{
  "norm": "rmsnorm",
  "norm_eps": 1e-05,
  "init_std_o": 0.00489,
  "lr_mult_up": 0.729,
  "beta2": 0.95,
  "warmup_steps": 237,
  "steps": 4105,
  "dataset": "wikipedia_en"
}
MLP neurons of a small language model. Each row is named by its layer, matrix (gate and up: input weights) and neuron, and shows model dimensions 32-159. Each number is 128 + 32 x the weight over its row's rms, rounded and kept within 0 to 255. A neuron's up and down rows have the sign that makes its largest values positive.
A block is one neuron, or neurons of one layer that tend to fire together. After each block is what it responds to, as a language model described it from the Wikipedia text at the highest values.

L2.gate575 [ 94 117 137 154 160  90 102 136 119 116 130 114  80 135 131 170 111 100  82  88  76  54 161 115 143 129 142 119 166 119 144 152 109 111 123 174 170  68 120  89 127 135 120  88 121 116  91  85 106 139 115  88 163  67 150 110  65 133 134 150 142 119 176 149  84 131 142 149 131 159 176 158 126 171 168 125  90  73 118 119 127  82  73 139 100 156 156 128  70 103 116 159 141  79 123 120 221 125  94 124 164  98 140 152 110 122  97 104  69 136 182 157 159 122 112 157  72 113 151 134 139 106 113 102  97 134 106  84]
L2.up575 [126 158  87 134 135 154 177 160 158 102  89 128 111 139 158 129  94 126  85 141 113 136 162 145 158 112  80 174 148 151 158 150 105 133  96 169 142  96 132 141 104 164  98 182 214 132 142 141 159 101 157 140 154 134  99  94 108 143 142  41 150  80 120 141 195 189 118 165  99 142 169  93 154 128 122 127 136  89 186 116  84  82 118 164 100 151  74  96 100  87  70 125 160 140 134  98 147 130 114 130 157 122 152 173 134 156 169 171 143 117 143 142 123 116 114 119 111 115  40 114 154 186 130  89 163 123 120 117]
L2.gate963 [181 155  99 111 119 140 115 133 129  71 136 158 113 161 153 135 114 135  73 121 112 138 169  99  94 132  96  84 152 121 143 138 169  86 118 151 108 106  76  89 184 118  85 114 189 170 161 133  80 127  73 187  72  83  54 125 167 158 128 103  83  98 144 119  97 153 139 160 152 122 123  85  94 121  82 120  25 146 121 119 144 162  94 136 131 114 146  87 154 142  67 143 168 167 138  97 161 121 166  83 114 154 154  99 139 129 102  97 111 158 143 137 104  96 190 158 122 155 141 133 112 153 121  70  93  92 108 126]
L2.up963 [163 198 106  96 110 151 122  76  86 138  76 127 138  86 166 155 123 243 117  94 152 156 154 153 123 127 164 162  84 111 118 138 133 193 114  99 131 100 179 109 124  78 134 138 147 101 136 114 215 144 151 143  71 115 183 168 182  67 122 127  88 111  60 127 118  70 103  84 117 100 183 162  91  83 127  87 155 134 155 132  98 140 103  73 170 168 109 149 145 107 166 115 176 105 138 144 139 132 113 172 159 168 114 131  68 159 103 124 109 125 193 112 143 125  95 160 119 150 146  88 119 130 137 120 134 116 176 200]
L2.gate1174 [ 83 174 116 140 118 131 150 139 127 128 138 111  94 146 154 170 145  99  85 109 140 137 174 135 130 145 120 131 114 138 127 129 175 148 136 111 143 121 157 122 180 132 132 106 236  87 114 137 160 171 143 130 126 118  43 142 115  98  90  90 100 134 181 100 118 168 110 154 143 191  75 156 107 120 139 130  53  83  72 156 111 143 161 123 101 148 113 133 106  62 145 132 163 127 140  99 125 186 122 161 167 127 143 148 154 162 131 139 124 136 176 124 156 175  99 121 116  82  96 111 130  79 135 102 127 136  74 189]
L2.up1174 [104 186  83 190 112 207 108 133  94  80  74 134 130 154 137 144  99 173 153 101  77 117 105 115  75 149 101 203  81 139 165 192 129 117 162 109  88  48 161  99 102 116 159 109 115  90 146 110 144 128 124 118 141  84 116  83 128 121 114 101 131 118 187 134 111  71 138  96 103  74 107 115 107  93 114 121 102 121 104 117 116 109 128 140 113 172  84  65  76  73  66 122 156  96 161 144 171 136 153 106 151 127  98 112  70 158 109 176 132 128 145 108 137 152 128 133  93 152 116 145 168  43 182 127 101 122 113 138]
L2.gate1202 [ 73 140 148 155 114  76  69 119  57  81 156 127 156 130  68 184 177 114  67 142 199 177 126 136 144 139 108 163 160  67 128 160 201 147 125 154 160  87 170 129 170 115 105 127 178 133 124 132 129 101 121  96 187 102 118  91 135 106  93  79 174  82 140  95 112 178 128 181 119 136 124 132  92 132 151 150 141 134 118  91  70  82 139 100 142 200 131  73 102 125  98 103 124 137 127 130 136 109 143 145 165 116 159 120 123 137 125 157 128 162 140 128 141 102  97 122 150 154  76 136 114 106 133  89 117 101 124 149]
L2.up1202 [188 150  82 153 154 121 148 117  92  76  99 105  96 126  75 134 182 140 110 109 109 136 118 148 108 137 109 168  88 130 127 112 126 123 145 113 146 156 141  79 158 111 152 122 156 134  85 160 130 135 127  78 119 124  94 126 142 125 139 121 109 101  98 128 101 140 177 138  90 118 115 114 109  97  94 146 157 116 101 149 103 112 169 143 154 153 145  98  90 144 111 145 146  94 138 162 150 128 130  98 172  85 104 150 145 144  94 154 135 129 117  73 185 139 107  91 160 126 142 133  89 137 153  77 129 126 179 118]
Description: Plural abstract head nouns

L6.gate1611 [145 117 111 134 123 134  92 108 100 155 148 114 115 138 106  75 109  96 176 127 128 158 107 212 143 126 130 109 159 132  81 113 137 142  73 152 122 104 135 144 116 135  92 133 103  92 118 119 119 185 114 125 151 104 116 157 117 184 155  65 131  98 116 122 194 147 123 115 149 168 114 120 117 101  72 104  87  64 108 165 108 196 229 129  88 114 158 146 116 142 161 129 167  94 180 150 158 123 143 154 110 116 165 174 198 191 137 147 168 197 137 104 189 153 118 200 175 123 103 113 144 151 161 117  79 152 151 107]
L6.up1611 [121  31 193 114 164 108  86 116  78 138 171  68 139 176  91 122  93 100 196 192 134 153 122 140 159 132 116 114 125 134 127 131 119 170 166  73 132  54  83 122 102 152  67  74 108 140  86 145 120 124 161 112 149 120 174  97 128 173 134 159 112  69 186 138 179 114  99 127  87 120 138  96 172 138 212 125  85 177 147 121 128 109 203 110 134 111 163 129  56 165 139 149  99  93 184 156 120 139 164 169 127 117  99 149 215 119 142 157 151 131 152 124 199 113  87 111 113 141 108 137 112  45 157 190 176 154 138 138]
Description: Head noun after "the"

L2.gate128 [145 122  96 145  42 115 180 120  71 129 127 159  72 169  88 111 121 177 164 151  67  54 148 114  99 112 122  81 133  63 103 144 142 143 123 113 104  74 139 144 132 152 157 159 181 148 149 148 124 139 143 105  61 117 167  60 148 140 126  89 116 162  72 149 155  80 113 103 133 161 106 129 116 118 112 165  95  70  88 146 170 155 147 133  64 102 163 156 111 127 106 108 127 187 146 105 128  92 140 143 124 107 126  94 178  72 162 111 106  59 157 201  88 113  96 109 170 135  96  42 101 165 129 184 104 109 114 125]
L2.up128 [ 88 188  98 134 126 176 140  98 118 108 146 188  90 134 194 160 139 157 178 133  92 115 110  85 101 127 108  69 112 141 119 108 157 207 130 127  96 106 173  97  75 119 156 113 118  67 106 106 177 123 142  85  60 126 172 110 171 122 152 124 137 108 159 144 134 120 120 108 153 106 132 158 120  65 152 137 110 143 168 132 129 121 123 132 117 122 123 130  86 176 125  32 204 133 134 151 126 177 123 139 144 123  69 140 140 142 123 135  87 117 100 119  88 162 124 140 109 113 121 174 110 140 121 136 130  94 140 150]
L2.gate742 [191 137  98 104  78 126 151 140 159 132 190 106  98 164 114 144 116  97 160 116 121 175 152  62 149 146 110 205 136 173  99  97 132 130 118 125 133  72  94 142  89 130 134 124 143 154 133  96 133 151  56 126  99 103 106  80 179 123 100  97 156 133 138 135 155  56  73 124 189 179 108 124 156 125 182 152 106 122  93 170 119 114 136 150 126 166  94 137  70 129 108  70 140 105 119 114  97  86 105  42 179 102 187 141 152 117 135 177 125 122  97 120 148 162  75 145 135 148 128  53 124 133 175 136 186 165 111 155]
L2.up742 [173 130 129 103 120 145 105 142 137 127 148 164 117 135 114 172 122 140 156  82 129 169 126  41 124  72 127 207 137 132  76 149 159 169 132 105 135 124  42  82 132 110 144  48 133 122 163  76 148 101  82 120  97 128 189  84 124 123 127 112  85  87 164 147 187 132 142 123 190 120 144 119 161  89 169  92  59 136  57 116 126  70 133 151  77 157  43 132 124 101 155  80 171 136 125 170  71 126 102  99 160 122 109 130 119 134 172 125 175 123  84 112 105 161 143 111 118 125 165 102 129 134 131 132  90 119 115 149]
L2.gate820 [127 128 112 115 167 203 134 172  89  99 169 150  98 170 111  82 143 138 161  70 148  99 125 101  79  60  67 162 160 145 114 113 148 143 133 175 135 122 138 153 169 195  42 185 128 140 170  89 102  92  99 144  98 113 143 137 150 127 158 134  97 147 156  97  96  67 157 168 112 218  48 108 191  73 171 152  74 162 111 167 154 121 121 108 128 131 135 120 152 112 111 102 112 134 109 138 133 145 109 168 167  82 123 159 133 152  87 127 120 172 113 119 144 120  94 119  55  86  76 166 136 104 175 117  52 181 127 159]
L2.up820 [138 112 149 168 151 152 105 115  69 133 118 173 186 146 192 116 160 108 158  96  93 128 128 117 101  93 106 151 157 130  93 130 168 139 175 135 118 147  66 164 151 137 142 210  92 114 114 119 133 120 109 129 134  87 184 119  72 143 151 187 148 148  66 115  92 133 131  77  93 124 140 124  97 138 143 104 125 116 162 135 149 102 133 176 123 136 100 128 121 184 188 133 163 141 112  73 133 109 116 180 125 141 133 140  89 140  69 141  54 113  68 126 126 135  60 142 112 133  87  77 109 122 108 183 136 109 136 186]
L2.gate1717 [107 148 116 138 150 112 137 153 118 137 153 160  55 106 128 142  47 143  84 142 100 211 109  83  64 144 109 125 184  79 153 146 118 193 116 142 146 115 101 122  81  72 130 130 134 158 176 105 107 182 159 148 129 113 127  97 166  87 145  48 102 116 113  91 119 116 111 164 110 103  70 123 110 110 172 183 180 139 114 102 130 185 140 147  75  92 131 142 105 161  97 107  98 149 156 152 156 115 111 152 124 105 112  98 163 132 111  90 126 105  78 180 105 147  91 124 164 128 102 137  95 148 208 122 162 125 136 120]
L2.up1717 [135 125  94 129  69 129 180 120 123 135 121 154 136 116 153 169  83 112 104  95 136 187  85 124 140  90 127 167  91 127 109 108  97 179 126 102 132 163  94 133 158  25 172 142 187  80  96 123 210  81 122  96 103 153 126 167 135  71 182 137 104 152  97 151 208  91  69 105 129  82 106 139 104 115 122 101 127 144 115 124  96 104 111 121  63  89 107  99  68 116 163 182 132  97 163 174 114 101 146 123 119 155 102 115 106 146 136 150 119 163 131 105 157 130  92 150 101 153 172 174 127  88 143 121 110 112 155 139]
Description: Mid-name continuation pieces

L4.gate1 [ 99  99 137 131 149 110 111 128 127 109 133 103 110 171 158  86 139 175 130 122 142 110 139 145 138 164 102 173 115 168 130 112 171 116 125 135 109 179 111  92 145 122  57 159 198 128 205 160 131 152 146  91  93 108  28 111 125 117 167 132 127 131 185 166 113 226 118 118 125 215 134 155 137  82 115 100  71 133  80 120 134 150 161 135 119 148 127 125 196  78  34 105  63 116 148 157 167 168 110  89 100  80 127 139  91 158 117 137 138  81 144  73 109 157 113 144 143 146  89  96 110 166 118 112 146 107 123 133]
L4.up1 [153 134 136 117 109 148  97  73 130 112  79  65  54 192 152 101  92 118 158 141 154  67 151  92  98 118 116 153 100 161 130 114 153 146  67 115 140 136  54  80 121 126 110 169 129 106 180 128 130 133 113 138  76 114  81 135 113 128 165 154 151 141 151 141 142  89 141 119 150 183 128  83 135 171 158  53  84 156 105 141  94 169 118  59  99  67  74 130 189  90  60  86 109  85 178 125 117 157 173 101  58  73  86 188  95 153 109 100 106 128 132 119 166 152 120 109 103 130  89  84  91  98 200  85 167 178 145 106]
L4.gate1345 [121 120 107 126  70 132 129 147 125 135 136 127  96 107 100 124 139 150 115 132 165 156 144 203 124 169 112  79 132  98 135 123 194 169 104 150  87  89 108 153 138 123  72 119 149  99 150 122 122 120 175 167 162  77 134 133  98 142 142 114 159 131 135 127 148 175 107 186 136 155 149 112 152  69  62  97  99 117 145 144  87 146 121 135 102 117 150 154 105 148 116  99 139 127 108 159 153 130  92 128 157  97 131 129 109 134 169 123 150  82 152 146 171  84  98 159 138 153 134  92 133 208 150 123 155 130 185 101]
L4.up1345 [150 136  85 112  92 140  68 139 140 147 172  92 116  96 145  62 119 137 172  16 103 124 141 141 121 103 111 152 126 136  97 154 167 169 160  97 124  84 153  81 108 156 145  74  87 103 102 161 116 125 121 124 105 120 135 143 112 158 171  93 119  74  95 104 140  94 106 186 140  39 154 124 106 153 113 155 130 140 107 114 104 101 139 120 169 187 110 156 155  97  73 168  89 118 107 166  92  56 113 213 184 104 115 148 135 177 140 175 137 149 142  73 144 113  40 125 157 168 117 133 109  65 156 144 180 117 123 144]
L4.gate1425 [180 148 121 154  67  67 117  66  79 110 182 125  75 139 181  86 127  87  72 109  81  85 170 165 219 121  98 172 130 118  81 138 168 154 135 105 161 152 117 145 139 132  79 127 150 169 100 153 135 171 170  97 130 128 124 183 139 180 198 118  92  87 152 121 158 168 123 169 150 141 111 104 172 120  85 124  79 129 137  84 113 162 143 175 114 123 133 161 144 134 144 148 112 121 126 173 158  87 142 184 144  68 176 136 166 124  86  94 150  96 114 148 153 136 114 201 128 105 146 135 117 139 148 144 126 122 162  75]
L4.up1425 [ 75 153 105 118 151 138 105 137  62 179  81 167 116 180  83 124 139 152 157  67 117  70 126 124 148 198  80 181 164 158 179 142 170 128 129 120 127 121 194 134 161 152 130 164 153 117 156 120  80  93 144 202 145  76  86 140  97  99 128 106 143  55 148 192  59 187 132 124  91 140 154 140 123 145 117 143 111 142 151 171  82 146 172 129 154 120 147 102 166 177  22  95 128 171 127  71 102 119 118 148 125  83  88 111 150 134 110 113 142 178 117 137  92 112 105 119 134 144 125 180 123 168 128 162 124 129  97 151]
L4.gate1617 [120  98  54  94 115  96  84 104  85 127 132  96 144 109 125 148 154 107 110  93 146 134 144 131 135  89 141 149 157  32  84  56 127 123 125 124 152 119 159 120 142 179 114 133 158 124  90 119  96 141  98 160 119 115 153 128 126 146 129  79  80  86  93 104 114  97 148 165 107 127 140 107 112 115 164 153 112 140 113  78 111 116 145 143 186 112  76 141 156 180 123  86  77 130 143 190 179 124 107 166 132 191 142 174 108 149 119 164 171 128 110 126 183 117  97 133 116 149  83 157 114 158 129 100 115 145 179 142]
L4.up1617 [197 142 119  58 104 127  82 131 130 144 146 124 149 143 132  80 166 139 187 162 107 135 121 154 120 107 156 145 117 113  93 116  95 147 158 166 150  88  91 163 167 225  58 122 125 166 130 137 139 125  81 137 156 124 145 145 175  70 155  67 128  77  63 102 167 128 132 159 146 126 156 133 170 114 106 185 101 123 120 130  49 123 168 141  89 144 138 173 145 114 162 145 160 111 164 140 107 162 163 114 145 126 140 113 130 151 113  99 177 104  86 100 134 145 138 214 102 137 108 149 165 151  94 109  61 179 142 112]
Description: Head noun after determiner

L6.gate102 [125 104 111 149  83 140  98 129 126 158 103 109  87 148  96 184 148 132 118 172 124 129  71  81 139  87 148 131 174 186 107 111 150  90  79 137  80 101 132 112 106 204 159  50 127 121 102 147 125 150  73  94 119 128 104 142 153 117  67 108  92 129 137 120 117 176 120 160 148 118  73 136 102 135 170 185 144 120 219 150 105 167 149 128 152 124 128 149  86 125  86 157 147  93 111  62 139 113  93  98 114  66 134  56 138 135 170 118 107  70 157 106 173 162 142  65 189  84 148 108 190 148 129 110 155 111  66 168]
L6.up102 [ 74 125 132 177 101 172 145  80 171 101 119  88  74 110 146 130  99 127 109 152 115 122 112 122  76 157 112 123 124 131 135 110  96 127 103 138 103 149 119 128  78 118 106 168 167 134 151 103 141 225 172  78 127 122 149 115 145 112 140 147 107 123 180 113  69 168 154 111 131 165  97  60  83 127 162 126 105 158 130 118  85 112  78 103 178 135 116 108  96  75 123 171 144 116 163 144  79  89 123 117 202 130 155 164 128 135 133 165 167 128 106 180 143 129 169  74  73  95 150 183 150 146 162 117  85 111  83 127]
Description: Given names in lists

L4.gate531 [120  97 166  89 149 148 149 138 181 156 145 110 144  96 124 102 139 144 175 131  87 168 158 128 164 126 100 140  73 144 112  99  99 119 114 101 156  63  86 109 146  92 140  88 121 121 136 119 104  78 158 106 149 162 208 182 161 125 147 117 158  88 134 147 157 154 151 120  80  59 167 107  93 145 130 112 128 111 130 104 135 126 110 174  95 138 132 107 159 152 178 124 172 102 136 138  98 144  90 103 132 165 119  81 170 124 108 112 112 125 132 166 123 132 185 118 186 154 197 156 122 140 190 133  73 125 143 136]
L4.up531 [112  91  84  84 169 134 110  88 169 148 183 152  76  98 155  93 172 186 139 164 105 165  96 170 178 129  92 147  83 155 144  99 131 147 105 116 163 110  94 147  79 124  92  91 102 110  80 131 208 151  99 136 131 138 174 139 123 150 138 188 159 149 110 143  89 149 131  97 159 158 121 105  92  88  97 149  80  94  84 122 112 127 128 144 114 130  73 188  71  91 146 160 165 142 124 122 124  83 191 133 106  95 176 138  76 167 100 169 173  93 215 128  43 128 149 106 143 118 104 136 154 123  77 108 138 128  80  95]
L4.gate1111 [ 78 148 191 165 143 167 151 169  90 143 141 137  80 115 112 155 135 105 102 162 101 126 121 147 152  95 142 101 129 143  63 131 129 152 133 117 161 171 114 140 118 137 168 126 113 132 205 105 105 131 129  73 154 139 161  48 177 168 158 135 129  83 104  99 212 103 119 131 158 154  77 117 147 124 188 204 131 129 182  82  85 133 130 112 128 140  84 154  70 119 131 127 166 190 186 124 110  44 136 111 103 139 124 140 142 119 137 116  88  88 128 150 134 128 135 163 167 165 108  92 155 118 137 169 109 149 139 130]
L4.up1111 [143 165  98 129 121 190 118 152 128 191 120 102 139  67 124 203 132 132  70 235 121 109 124 178  99 155 103 130 127  56 129 126 160 131 156 113 125 178 116 150 187  94 173 122 144 135 152 137 112 108 110 122 156 157 204  79 128 179 142 136  90  98 117 131 103 165 182  81 140 119 103 106 171 121 180 123  82 145 201 139 106 121 146 143 122 131  34 181 130  86 137 138 182 136 163 152 134 103 118  91 106 118 150 126 101 112 184 129 146 168 154 117 149  95 143  91 199  99 124 155  95  99 146 166 116 117 176 115]
L4.gate1416 [139 171  99 130 102 115  55 101 122 136 137 109 109 120 134  87  90 132  96 148 134 131 102  73 164 133 118 108 147 113 118 111 198 195 124  93 134 140 104  93  26 156 182 109 177 165  90  48 125 135  99  68 123  96 153 136 143  75 115 122 148  86 117 167 147 143 112 126 177 173 102 173 112  92 200 121  73 182  99 149  96 148 132 106  79 136 101 105 111 127 182 108 137 118 193 128 179 136 143 161 201 126  99  99 103 116 169 172 150  97  60 126 120  88  97 136 142 142 127  81 134 146  87 120 123  57 152 170]
L4.up1416 [129 130 121 130  31 146  87 151 139 123 188 109  86 151 145  82 127 164 136 191 151 123 129 126 116 128 103 127 125 160 104  85 177 175 106 145 116  98 130 128  84 140 116  81 164 135 128  96  98 137  58  86  78  65 123 141 146 146 106  77 184  65 152 108 122 145 118 149 168 154 127 163 117 135 141 140 105 115 123 139 139 161 173 107 124 153 107 128 118  82 166 120 156 132 169  96  88  79  50 139 180 107 137 111 103 133 121 111 169  92  79 136 189 116 111  92 175 104 128 110 126 163  51 163 166 143 110 137]
L4.gate1523 [171 169 119 223 137 185 136  98 122 125  97  89  88 171  72 156 183 137 126  95 152 160 150 160 103 168  94 178  55 100 117  42 121 132 177 119  88 109 177 128 115 146 132 146 173 117 112  97 109 165 108 125 168 111 145 135 118 125  87 167 152 155 167  90 182 144 167  83 133 165  93 150  92 101 150 130 162  85  75  50 119 147 130 101 129 110  74 135 131 163 141 137 159 141 102 109  98 149  71  89  93 120 119  95 122  95 126  98 162 123  46 167 150 139 127 137 125 124 106 146 124 140  83  92 188 233  82 150]
L4.up1523 [ 97 106 129 109 108 153 145  88 133 107 143 145 113  95 165 158 214 146 106 142 107 221 154 185 161 126 156  76  95 168 153 112 169 142  74 101 105 147 105 158  65 145  82 128 125 130 160 108 122 162 184 128 158 110 146 137 125  55 159  76 153 130 127  80 145 149 118 139 147 193 115 127 241 202 130 154 137 133 185 140 162 203 154 148 104 110 100 144  75 101  96 125 109  95 104 175 123  75 132 163 153 141 111 138 115 147 108 125 157 115 114 137 157 120 119 146 160 150 106 101 161 177 193  54 161 141 128 175]
Description: Personal first names